python train.py --n_kv_head=6 --vocab_size=32768 --activation="squared_relu" --norm_place="pre" --rope_base=10000.0 --rope_fraction=1.0 --tie_embeddings=false --init_std_qkv=0.0153 --init_std_up=0.0153 --init_std_down=0.0 --lr=0.000404 --lr_head=0.00582 --decay_fraction=0.686
MLP neurons of a small language model. Each row is named by its layer, matrix (up: input weights) and neuron, and shows model dimensions 256-383. Each number is 50 + 12 x the weight over its row's rms, rounded and kept within 0 to 99.
A block is one neuron, or neurons of one layer that tend to fire together. After each block is what it responds to, as a language model described it from the Wikipedia text at the highest values.

L3.up826:55 59 26 64 57 57 77 61 53 44 41 50 43 50 56 67 69 64 51 46 57 53 31 38 43 48 42 54 53 52 68 35 68 61 42 61 44 49 61 51 77 66 56 70 55 53 22 55 32 38 50 53 62 60 36 32 32 48 65 49 53 41 64 51 38 34 81 43 51 70 52 74 43 61 52 59 53 31 60 50 50 43 78 54 60 56 47 55 69 43 49 40 37 58 48 55 59 58 65 39 52 55 43 50 57 57 47 45 49 46 66 40 43 29 34 48 35 62 58 40 70 57 51 77 53 45 33 50
L3.up997:59 30 28 18 49 47 57 49 57 46 54 38 35 70 60 67 57 61 48 46 48 53 55 57 64 61 46 52 51 45 67 51 53 52 37 55 56 61 50 60 71 54 56 55 37 65 72 59 44 27 48 47 47 25 45 62 44 28 45 60 35 49 47 28 39 46 50 33 57 57 52 60 39 50 36 35 51 58 73 31 62 27 69 50 43 50 61 32 41 24 66 58 42 67 29 56 53 41 47 40 45 52 51 49 68 60 24 55 54 42 76 55 35 45 49 54 51 54 53 49 48 42 51 63 76 52 43 71
L3.up2836:52 52 49 57 58 61 51 52 38 30 64 49 51 46 49 74 85 36 79 56 50 55 75 63 53 54 52 51 75 40 48 37 38 31 65 69 46 41 48 36 64 39 44 67 62 64 51 61 62 46 49 36 63 52 40 51 56 65 56 39 43 66 51 40 25 25 50 35 36 58 46 61 47 47 69 37 56 47 54 38 69 77 57 49 35 47 44 46 60 73 40 50 47 40 68 66 52 58 56 45 28 43 39 59 55 38 42 31 61 51 39 40 32 56 45 59 53 60 62 47 43 51 48 61 69 40 56 32
L3.up2975:56 47 66 65 43 59 60 47 62 52 44 41 60 65 60 49 68 50 45 50 46 54 56 39 38 66 67 49 61 50 58 67 48 37 56 60 57 66 42 47 69 83 55 55 53 54 43 61 55 36 57 43 51 58 39 67 39 56 58 45 57 36 28 38 54 56 48 55 49 35 50 75 21 58 70 34 45 53 56 33 44 41 50 41 39 32 46 54 52 21 38 45 52 52 66 59 38 65 43 46 68 42 54 64 43 45 29 33 49 66 47 44 54 45 52 42 57 39 54 60 41 54 32 51 41 53 50 65
Responds to: Birthplace preposition

L5.up163:49 45 44 45 42 50 46 39 54 57 52 47 56 41 46 44 33 43 57 66 49 33 36 57 24 73 42 47 53 43 45 41 44 73 28 61 41 43 53 43 54 62 57 34 43 66 65 45 44 56 57 25 55 25 56 55 42 50 42 52 54 70 67 42 38 63 82 51 53 52 51 53 58 44 58 50 50 52 31 32 55 52 55 34 78 33 64 41 72 17 69 51 51 72 66 72 68 59 57 61 50 77 54 54 39 41 30 49 45 49 58 49 60 71 52 41 54 32 51 79 54 67 54 72 61 55 45 43
L5.up1251:49 48 47 59 55 38 49 49 30 41 63 44 47 46 42 68 43 50 50 56 43 31 32 49 35 79 42 62 61 39 26 42 50 70 36 63 42 73 50 42 48 70 47 54 26 47 43 74 55 43 44 58 48 33 52 62 41 61 49 54 69 55 72 51 67 64 45 46 38 55 43 59 47 31 60 46 51 62 46 48 57 23 54 54 66 30 48 24 46 48 58 43 45 64 81 48 35 59 42 51 61 70 42 53 57 30 21 54 35 61 54 58 48 48 37 33 65 49 54 48 33 54 42 39 46 55 64 49
L5.up1584:52 46 38 54 34 51 21 48 51 37 74 44 45 48 39 33 58 67 63 42 62 61 28 46 34 54 43 45 55 31 45 40 65 36 36 36 35 53 49 57 44 64 53 50 47 58 50 35 45 53 53 51 35 38 55 63 54 32 52 46 60 61 54 49 73 46 53 45 46 42 77 31 35 49 46 40 43 33 75 60 58 08 57 67 64 22 67 42 40 39 50 49 52 68 73 48 58 51 45 61 58 34 38 52 52 41 31 46 36 69 38 60 40 38 40 30 59 49 58 61 51 48 42 55 47 48 43 54
L5.up1926:48 62 34 28 68 39 68 38 46 55 50 40 47 42 40 32 53 55 37 50 44 53 52 49 36 58 67 56 48 43 40 45 43 55 38 67 46 70 62 59 49 76 59 45 56 60 35 44 49 31 38 34 52 36 54 32 53 36 63 41 50 46 45 39 66 65 54 53 25 53 58 55 51 66 78 53 53 48 58 44 32 28 45 39 63 32 66 33 55 45 69 41 48 52 47 47 55 77 66 48 51 51 62 60 54 34 40 58 42 50 42 52 64 72 51 86 41 35 63 66 46 54 27 52 70 70 42 44
Responds to: Temporal reference setup

L5.up431:36 51 47 52 53 57 31 43 49 60 53 40 51 56 59 42 52 49 81 53 58 16 58 50 34 62 58 34 40 72 44 34 55 79 43 57 44 48 57 49 53 49 47 52 43 60 72 52 61 51 49 65 41 41 54 60 45 54 56 59 42 39 35 38 30 49 51 41 61 42 46 58 45 84 58 62 61 47 52 23 46 69 67 60 48 48 50 63 33 32 46 49 63 67 34 45 60 68 40 33 48 54 74 32 51 78 50 47 62 44 58 64 48 50 47 58 63 70 47 39 43 55 47 53 47 60 50 52
L5.up532:29 51 46 39 45 26 51 42 50 32 53 52 49 40 57 52 70 80 45 51 55 37 47 64 50 41 37 63 70 37 48 35 57 63 48 44 41 84 31 50 52 52 69 51 38 45 45 42 26 61 50 59 42 37 51 66 50 37 56 53 59 53 48 37 46 33 73 43 43 55 37 41 42 71 62 68 50 51 41 57 66 58 51 43 63 28 58 59 54 48 63 51 19 72 47 44 61 55 61 32 52 44 44 55 64 66 27 43 55 40 65 30 42 60 58 41 62 67 55 73 56 57 36 39 50 45 68 44
L5.up2192:26 49 38 57 64 38 43 50 43 67 54 54 56 41 45 58 48 59 40 60 49 55 49 63 34 67 51 43 54 61 62 28 57 61 40 60 57 48 35 60 45 56 45 62 42 48 64 40 47 38 52 55 64 37 74 53 41 34 64 48 72 47 30 49 54 65 50 46 43 63 51 57 47 53 31 57 37 63 48 44 58 45 53 68 63 58 55 58 31 47 61 59 49 52 39 42 32 63 52 48 37 42 73 59 45 52 36 50 52 45 58 50 60 57 47 61 55 67 50 53 53 66 37 43 58 53 48 46
L5.up2829:69 66 43 56 51 43 40 49 47 41 48 63 68 46 57 63 41 53 48 34 59 53 33 49 37 59 38 56 62 58 43 39 59 63 58 41 27 70 49 68 41 53 63 53 45 51 64 68 48 48 38 38 47 55 65 55 58 41 56 65 57 65 50 56 66 55 47 53 46 48 57 41 47 61 66 61 51 43 64 47 48 53 55 58 64 47 54 59 25 31 53 53 34 60 72 48 69 69 45 43 60 49 60 62 62 35 45 58 33 39 26 50 50 53 44 61 39 63 32 45 49 57 49 63 69 54 57 66
Responds to: Title restatement tokens

L3.up378:27 42 67 37 46 36 45 65 48 41 60 43 34 59 50 56 29 48 54 47 41 68 35 58 44 74 60 69 45 47 36 66 57 35 36 50 54 50 38 54 72 65 33 30 45 68 69 71 43 55 64 36 45 29 40 66 44 49 52 42 65 43 57 39 55 61 57 74 48 54 46 44 32 42 66 48 51 34 44 50 44 40 59 57 55 43 47 33 41 35 50 50 49 64 61 73 35 22 42 63 55 39 41 50 38 53 53 42 63 55 59 41 49 58 43 45 55 33 54 42 61 32 50 35 54 52 62 55
L3.up935:53 60 28 58 39 44 55 42 59 48 58 48 45 25 46 51 57 59 60 42 56 47 46 61 58 52 42 62 66 64 37 52 50 56 40 39 43 64 33 58 79 55 40 48 47 51 62 54 52 43 57 35 29 33 72 73 58 57 73 45 46 39 67 54 54 52 48 58 53 40 42 38 43 55 67 37 43 53 48 60 55 49 45 39 46 39 54 43 39 13 45 54 43 51 67 85 44 29 55 47 48 37 39 65 63 56 40 28 52 30 46 44 47 74 51 44 42 57 40 62 31 37 53 55 58 47 60 60
L3.up2708:40 35 50 34 49 36 52 52 58 30 72 38 76 29 51 46 52 38 56 50 48 58 74 66 59 72 48 58 54 49 61 53 55 64 45 54 63 37 43 60 72 80 42 42 54 24 61 52 44 49 55 56 59 38 63 46 43 45 57 61 64 48 49 77 43 68 54 50 34 64 50 46 54 43 52 40 58 22 49 44 63 42 58 64 42 46 50 50 34 55 43 41 37 79 52 75 36 43 33 50 37 42 51 59 50 69 59 46 64 74 46 33 43 56 38 36 58 39 45 34 20 56 57 38 35 44 66 37
L3.up2763:32 43 47 32 39 46 48 51 54 38 49 53 38 30 35 49 51 55 40 48 56 29 47 48 39 54 62 57 73 69 60 69 55 45 60 51 55 64 47 53 68 82 48 48 64 29 41 56 53 36 75 43 38 29 52 60 37 55 73 43 54 27 44 56 64 57 52 63 36 58 51 74 38 50 64 30 57 40 41 37 35 36 55 60 46 50 68 36 40 36 30 49 25 77 81 65 42 46 51 42 48 38 47 74 59 44 57 34 55 48 48 47 37 61 36 25 71 52 49 56 32 44 66 49 55 54 42 45
Responds to: Section heading close

L5.up427:49 46 43 33 60 65 59 50 50 43 70 55 44 43 64 61 46 42 45 61 44 56 41 38 36 51 37 48 64 28 64 40 41 39 58 61 33 48 53 46 64 69 63 41 46 60 58 35 38 53 64 50 52 36 40 58 46 43 70 51 40 51 45 48 30 64 58 58 38 70 59 76 20 48 55 49 60 30 56 30 49 29 59 41 56 44 40 55 46 40 43 53 23 61 49 80 69 43 56 51 47 45 37 40 61 42 29 43 64 49 52 53 61 65 44 39 46 29 51 67 66 51 55 35 34 62 49 54
L5.up787:44 31 63 64 42 57 45 60 52 49 48 61 42 55 56 69 42 35 51 71 55 27 57 56 68 73 50 35 45 55 54 67 46 71 70 44 62 59 60 59 45 43 64 43 41 48 45 80 51 34 40 42 13 51 72 77 47 39 55 45 70 58 41 21 45 51 70 68 31 43 27 36 55 63 55 43 46 70 43 52 30 56 51 60 39 57 56 44 58 63 58 62 21 52 75 60 48 58 56 42 42 31 39 55 53 63 53 46 68 49 69 57 59 46 51 39 52 66 54 44 33 68 73 52 56 32 36 44
L5.up811:55 68 48 58 41 50 41 46 56 33 51 61 45 45 51 60 49 55 34 57 36 54 48 51 73 46 48 24 45 43 64 39 49 48 63 47 41 47 70 36 54 49 54 65 47 40 66 57 45 32 39 59 54 50 41 54 30 40 50 51 77 50 59 31 38 42 45 64 39 79 41 33 49 46 55 46 44 51 48 32 21 29 52 45 60 53 51 62 51 72 50 38 60 78 63 80 22 60 60 41 58 58 43 60 39 35 49 32 38 53 66 50 54 56 54 44 39 35 60 56 71 65 80 36 41 49 37 53
L5.up1268:37 47 44 20 53 64 51 29 66 34 50 67 31 72 66 66 49 49 42 44 51 23 56 57 51 63 35 49 52 52 51 55 50 66 64 52 55 44 61 69 66 44 62 49 73 34 27 53 50 27 51 42 41 52 48 62 38 33 37 52 36 41 42 31 46 46 62 59 49 40 49 70 50 40 33 41 42 36 37 52 61 46 60 70 46 40 34 46 40 61 40 35 31 57 47 53 32 53 45 48 45 54 45 65 63 49 52 35 46 38 64 40 51 57 25 68 55 74 58 54 62 75 63 69 69 59 50 32
Responds to: Surname starts, day numbers

L2.up260:37 59 49 35 55 49 32 33 50 46 42 60 61 52 58 67 43 62 50 35 66 53 54 43 57 29 43 63 41 41 46 56 25 62 62 50 47 51 47 51 45 42 46 44 56 47 45 45 48 61 57 48 56 25 24 57 25 30 66 41 62 59 45 43 77 60 44 32 58 56 58 45 54 44 48 47 39 50 34 50 50 63 46 56 69 59 41 71 64 37 34 41 35 53 59 56 42 64 22 56 67 42 42 45 63 54 51 57 60 50 55 57 48 49 57 57 56 37 35 43 56 48 48 36 29 40 53 77
Responds to: Generic head nouns

L5.up1340:54 32 32 51 50 39 32 46 62 35 41 48 45 41 30 59 69 45 36 44 62 50 53 59 38 48 32 63 48 64 40 49 52 44 46 62 60 47 46 55 66 46 45 39 67 41 38 51 42 33 45 41 50 56 70 35 56 49 72 32 45 48 25 48 52 66 64 39 25 76 57 49 52 60 72 46 68 59 42 29 42 51 43 51 51 59 57 43 51 63 52 40 42 42 33 48 64 69 49 39 69 50 41 41 48 55 42 68 70 69 55 56 57 46 69 70 29 16 36 49 44 61 50 50 63 68 37 59
L5.up1744:64 57 57 40 43 52 50 45 42 52 53 53 33 23 41 65 74 42 61 21 52 54 40 62 32 68 50 30 42 45 52 63 61 42 35 78 41 50 60 56 96 77 63 63 71 48 33 51 45 31 61 43 47 56 49 56 38 32 62 48 64 54 54 62 40 56 54 40 29 58 46 36 45 41 52 30 60 44 65 59 34 57 48 61 27 56 35 22 35 51 43 32 49 64 33 42 43 77 53 33 70 44 48 70 42 70 49 55 66 46 59 36 48 60 53 56 44 42 49 62 49 44 67 63 46 49 60 56
L5.up1947:55 61 49 49 53 52 46 34 53 45 30 43 58 73 62 64 84 59 23 50 58 56 34 41 46 73 43 63 51 50 45 53 23 34 61 52 65 39 31 55 64 51 35 67 56 43 49 48 43 39 75 16 46 42 49 58 43 45 57 51 25 64 53 60 54 59 59 56 34 50 44 50 53 46 65 49 54 66 56 49 53 58 66 46 38 79 45 56 54 39 60 55 47 54 33 40 69 45 26 53 53 40 45 48 50 68 65 68 59 28 47 61 44 49 47 56 37 53 26 49 46 47 64 45 29 32 65 46
L5.up2937:42 53 38 32 69 41 38 24 47 59 52 63 48 59 34 49 57 64 39 46 44 34 50 50 74 41 38 60 64 35 55 69 34 28 43 60 47 43 47 50 62 62 43 57 70 59 33 47 44 57 64 33 48 59 54 52 67 49 62 42 54 79 46 60 81 59 48 44 43 44 36 55 49 55 51 31 47 57 44 51 39 56 43 73 63 32 49 52 17 40 61 42 42 54 55 51 40 67 62 67 62 75 42 44 49 69 45 42 37 36 23 33 49 74 45 57 45 37 64 61 73 43 74 39 62 33 43 68
Responds to: Role/appearance head nouns

L3.up1121:55 52 51 43 76 64 36 60 54 19 68 81 37 36 49 53 50 67 48 28 64 35 39 51 40 56 54 41 54 45 88 71 69 60 60 44 53 41 59 57 48 65 54 64 51 59 32 59 49 46 47 65 37 43 47 36 09 42 52 43 62 68 25 41 55 50 35 50 62 54 52 50 46 48 66 44 43 53 55 68 61 45 32 60 67 69 50 68 37 41 55 41 28 57 53 50 47 60 59 61 52 52 59 39 60 60 36 38 71 53 57 38 66 35 39 72 62 48 60 72 77 62 69 51 64 57 41 29
L3.up1562:52 30 42 40 40 43 57 46 54 59 47 42 54 73 43 28 41 51 59 43 59 44 48 54 60 59 48 31 50 63 58 44 46 67 45 57 46 58 73 39 38 61 29 46 43 27 38 38 50 49 63 53 34 52 68 45 59 63 41 45 60 57 30 74 57 45 53 29 45 53 45 46 55 46 39 42 24 49 68 53 46 49 41 70 53 56 64 52 31 44 66 38 53 44 55 35 58 65 66 71 54 36 55 49 52 57 65 66 51 47 69 57 57 38 55 68 54 77 53 43 75 57 41 45 40 34 62 54
L3.up2758:50 52 46 38 52 57 54 46 39 52 46 36 28 51 36 36 57 77 39 51 40 29 32 47 56 57 56 53 40 74 60 52 40 74 60 34 62 70 61 61 38 56 41 55 54 26 60 41 46 37 49 41 45 10 34 39 42 28 55 43 62 43 49 55 66 61 54 50 46 48 49 47 57 51 51 27 60 59 40 56 49 47 54 42 51 67 49 61 54 52 48 32 45 59 35 32 57 77 29 53 73 42 46 43 73 62 38 67 67 65 68 58 50 69 45 52 41 54 39 37 78 41 76 44 48 45 71 49
L3.up3062:49 53 45 46 37 70 48 39 23 44 62 46 27 56 42 67 46 55 46 37 48 40 35 50 53 53 37 40 33 39 48 60 48 52 55 17 40 38 41 67 48 57 51 73 36 62 34 39 53 63 72 37 30 34 49 71 40 70 57 61 51 60 49 57 62 48 64 17 68 38 55 41 50 48 69 60 35 51 54 46 51 56 46 68 52 65 31 63 54 50 39 71 55 54 55 68 45 47 50 86 54 53 55 36 60 57 40 55 57 62 44 45 42 66 44 46 33 60 35 65 77 49 80 41 49 19 60 70
Responds to: Head noun after modifier

L5.up353:42 49 70 12 53 59 34 50 62 40 39 51 50 41 56 48 52 35 40 49 56 37 47 44 50 61 66 55 47 51 48 46 57 36 85 47 54 57 52 64 58 59 48 32 50 47 56 61 45 48 66 50 66 42 57 39 40 45 77 39 55 55 54 49 62 54 45 56 50 64 62 43 48 73 52 29 51 61 67 50 55 26 54 47 47 56 57 37 50 49 40 29 10 53 53 58 42 56 30 41 58 42 58 67 49 34 45 34 61 66 35 48 48 60 40 49 62 58 53 67 38 28 43 62 62 59 34 65
L5.up1693:51 48 58 37 66 41 70 45 37 39 47 52 65 38 75 36 75 44 49 48 40 64 57 62 48 49 48 51 55 40 43 51 46 29 70 43 64 32 51 48 58 37 50 46 46 49 41 41 47 46 64 35 33 30 45 47 49 57 51 45 54 43 45 66 62 60 55 44 24 49 56 54 53 42 76 48 36 56 63 68 65 44 26 43 53 49 48 43 52 47 52 45 38 50 40 51 55 39 22 52 59 46 30 39 51 34 29 42 53 50 65 52 43 58 60 61 51 51 36 44 51 55 53 53 59 30 47 70
L5.up1997:28 36 46 43 63 45 57 36 48 51 50 49 44 61 47 83 64 44 58 51 49 34 28 62 39 69 63 41 58 57 58 25 48 53 61 35 50 37 43 72 54 74 61 44 37 55 58 52 46 31 54 53 50 38 42 27 30 44 49 52 40 71 75 57 38 33 52 44 53 45 63 44 30 81 28 47 61 41 75 55 43 45 64 51 76 52 49 61 39 28 46 59 40 81 50 33 62 55 50 30 44 54 53 21 36 31 46 51 46 48 77 61 38 62 42 42 76 62 58 57 62 54 54 51 72 54 41 58
L5.up2338:25 53 31 56 47 56 37 39 53 61 53 50 57 45 47 76 54 47 36 57 46 64 33 45 66 63 70 44 56 66 62 49 45 38 60 61 57 29 40 53 52 69 38 48 75 48 52 44 52 60 31 53 48 33 57 34 54 49 49 23 55 62 53 28 33 54 66 42 49 56 39 48 43 54 48 28 54 37 45 66 48 41 70 43 75 52 37 67 39 56 58 48 43 47 57 58 48 33 33 41 64 53 33 46 56 50 25 68 43 57 43 55 55 54 48 49 45 39 45 60 56 59 63 44 55 44 33 71
Responds to: Section headers and list years

L2.up543:42 32 55 42 66 62 72 33 54 44 62 63 59 38 76 66 58 30 46 59 33 55 47 40 61 75 37 50 59 64 43 44 41 52 70 47 57 59 46 53 45 60 67 54 52 33 68 52 49 40 48 27 64 42 46 72 44 59 51 52 69 45 37 54 44 79 67 37 36 62 38 66 40 30 74 27 53 47 45 37 47 26 57 48 61 55 37 73 55 61 49 63 39 51 58 64 32 65 51 55 24 48 43 65 43 53 41 44 58 44 48 43 53 91 38 49 30 53 42 59 46 61 80 19 49 50 60 69
Responds to: Final digit of dates

L3.up327:60 52 54 58 50 58 38 44 47 46 71 47 57 57 51 56 39 49 42 46 66 34 51 50 36 73 49 62 50 41 41 46 60 57 42 41 33 65 35 35 44 69 59 48 54 70 55 42 48 29 58 47 39 50 65 57 48 50 52 44 62 65 63 46 67 75 54 52 33 77 41 46 59 60 53 58 36 60 73 53 58 50 69 34 54 41 49 50 46 38 64 40 49 44 59 58 53 60 54 53 55 47 50 56 54 53 24 57 33 61 56 68 76 66 38 52 48 51 48 68 66 62 67 67 34 44 66 38
L3.up358:53 32 60 70 56 27 68 37 27 48 50 50 41 44 52 45 49 62 47 53 55 33 35 42 23 51 39 50 40 34 54 47 53 71 57 51 40 65 32 61 63 71 65 44 48 59 49 72 62 23 41 50 45 34 59 59 34 52 56 56 53 20 68 74 40 49 65 59 56 60 50 34 52 45 73 25 13 46 64 78 58 31 59 56 64 51 35 45 38 43 67 44 50 40 53 58 45 49 36 55 59 35 58 60 48 53 50 67 38 57 56 52 48 40 42 43 38 71 55 49 61 70 57 55 50 24 38 47
L3.up1066:63 32 43 53 57 44 55 51 49 42 59 56 67 43 50 73 41 27 60 54 71 54 45 52 50 53 57 46 48 47 64 37 52 56 43 51 26 77 37 57 55 57 54 57 52 54 66 36 62 42 34 48 56 64 61 56 50 48 51 29 66 61 65 58 57 55 58 45 53 58 22 50 66 50 56 62 43 35 51 57 47 48 48 45 48 66 43 44 37 43 51 56 43 44 54 41 62 58 38 40 50 62 72 50 44 46 27 73 43 33 64 61 59 62 52 34 48 44 42 73 60 45 48 55 48 55 47 66
L3.up2534:67 60 43 50 56 38 53 45 54 50 56 38 53 53 45 67 44 45 29 33 61 19 49 57 39 48 56 60 73 46 34 53 64 57 48 58 44 53 28 45 40 60 44 50 37 52 54 47 42 80 56 48 47 41 63 70 49 51 65 57 48 67 54 36 62 41 58 40 43 55 49 44 46 42 63 72 47 64 61 52 48 36 44 47 45 53 42 41 37 38 37 39 45 76 67 78 63 29 54 35 67 64 52 66 56 38 32 43 53 29 46 51 61 64 46 35 53 64 57 70 38 61 51 44 67 44 45 72
Responds to: Prepositions opening noun phrases

L3.up99:59 41 48 51 33 53 65 40 48 44 43 55 59 39 72 68 50 45 32 55 61 40 50 31 47 63 41 30 70 46 47 40 64 37 41 53 47 59 63 36 40 43 50 62 43 71 53 55 53 46 68 35 50 39 52 53 47 39 57 44 51 44 56 50 50 64 81 58 25 46 50 41 27 47 59 38 57 49 51 58 58 46 42 62 53 60 59 64 47 45 49 43 45 51 54 56 48 43 44 59 48 49 73 57 42 53 59 53 51 56 46 36 59 49 40 47 44 58 59 48 30 43 68 48 50 42 69 40
L3.up762:49 34 58 65 55 58 45 40 47 48 54 41 32 57 49 54 38 39 33 45 53 57 65 30 53 49 49 35 64 50 70 39 63 46 55 44 61 38 49 42 59 73 52 45 67 52 56 50 19 42 71 41 49 52 65 49 48 48 42 36 81 27 43 53 51 38 60 54 47 58 57 52 41 39 76 32 38 46 61 35 46 36 51 54 49 51 47 41 44 54 47 22 20 45 55 76 37 40 52 47 56 59 49 54 68 44 38 30 52 66 68 35 52 50 51 40 53 49 32 44 20 57 58 47 47 48 48 59
L3.up1717:69 45 50 36 51 27 59 48 57 35 53 59 51 30 43 69 52 39 51 59 43 37 43 45 73 57 46 34 59 58 49 36 35 53 38 71 34 38 25 36 61 46 46 46 68 46 55 65 31 55 66 37 50 57 42 69 41 77 58 43 54 37 32 55 38 30 60 43 51 63 46 57 56 56 54 52 41 46 58 55 45 58 49 55 37 60 32 64 37 48 40 40 20 64 59 55 30 48 44 52 38 61 46 73 27 55 53 39 60 35 37 52 58 46 45 30 57 39 53 52 41 58 46 37 66 49 33 65
L3.up2151:50 55 51 46 58 39 63 54 58 39 51 44 49 43 60 60 70 56 58 67 62 27 52 43 58 41 45 15 53 41 62 40 54 48 56 58 59 42 40 47 45 71 58 63 58 51 46 37 37 30 55 68 48 53 56 44 30 33 56 36 78 33 43 48 46 50 62 48 41 59 69 39 42 39 45 24 37 37 42 56 39 49 53 67 53 42 40 45 53 45 51 53 23 54 56 52 35 43 71 44 53 55 53 51 48 47 58 41 71 50 65 49 65 66 47 34 65 52 56 53 25 40 64 48 59 60 23 46
Responds to: Surname start after first name

L2.up2564:48 50 37 64 55 61 60 30 35 37 53 45 57 36 54 62 78 52 36 63 49 59 43 60 58 40 59 33 48 68 57 14 43 37 54 46 43 54 29 31 79 28 51 60 50 74 41 36 45 46 74 43 40 34 60 72 64 66 57 66 48 37 60 30 44 49 50 31 37 42 56 45 40 59 43 59 40 49 56 41 60 52 55 52 60 42 40 54 41 40 66 44 29 49 49 31 63 38 25 43 44 44 58 53 39 47 45 55 35 37 46 49 52 57 52 57 30 45 27 67 63 62 62 55 73 27 59 66
Responds to: Year-prefix tokens

L2.up3049:47 51 42 31 67 46 48 59 40 37 34 66 43 52 76 43 51 73 21 56 40 48 51 54 80 53 42 35 60 55 54 33 60 63 51 67 41 59 59 54 68 46 46 39 53 45 45 43 38 55 53 41 87 51 73 43 40 40 78 78 56 59 43 71 55 73 46 44 31 52 56 51 23 51 41 42 42 44 58 57 51 60 53 69 42 36 45 42 38 53 55 31 28 62 48 50 40 57 28 54 51 43 39 52 74 65 45 63 77 39 58 45 50 50 65 51 47 48 23 46 58 26 58 65 51 48 63 74
Responds to: Section-heading closing marks

L2.up1616:55 24 56 38 44 63 52 46 51 37 39 75 48 37 62 34 64 58 72 71 35 24 28 47 46 68 50 53 71 40 56 60 48 71 30 34 52 52 50 42 59 49 47 67 71 50 46 38 47 55 47 56 52 67 42 39 39 41 65 37 58 45 60 51 56 35 49 60 48 60 42 71 70 45 53 48 52 66 45 56 59 45 60 38 49 46 58 52 51 46 33 51 49 55 69 46 55 42 48 52 54 57 41 56 55 42 55 30 52 47 56 74 66 32 64 43 63 40 36 55 53 59 52 53 36 38 73 70
Responds to: Temporal sequence transitions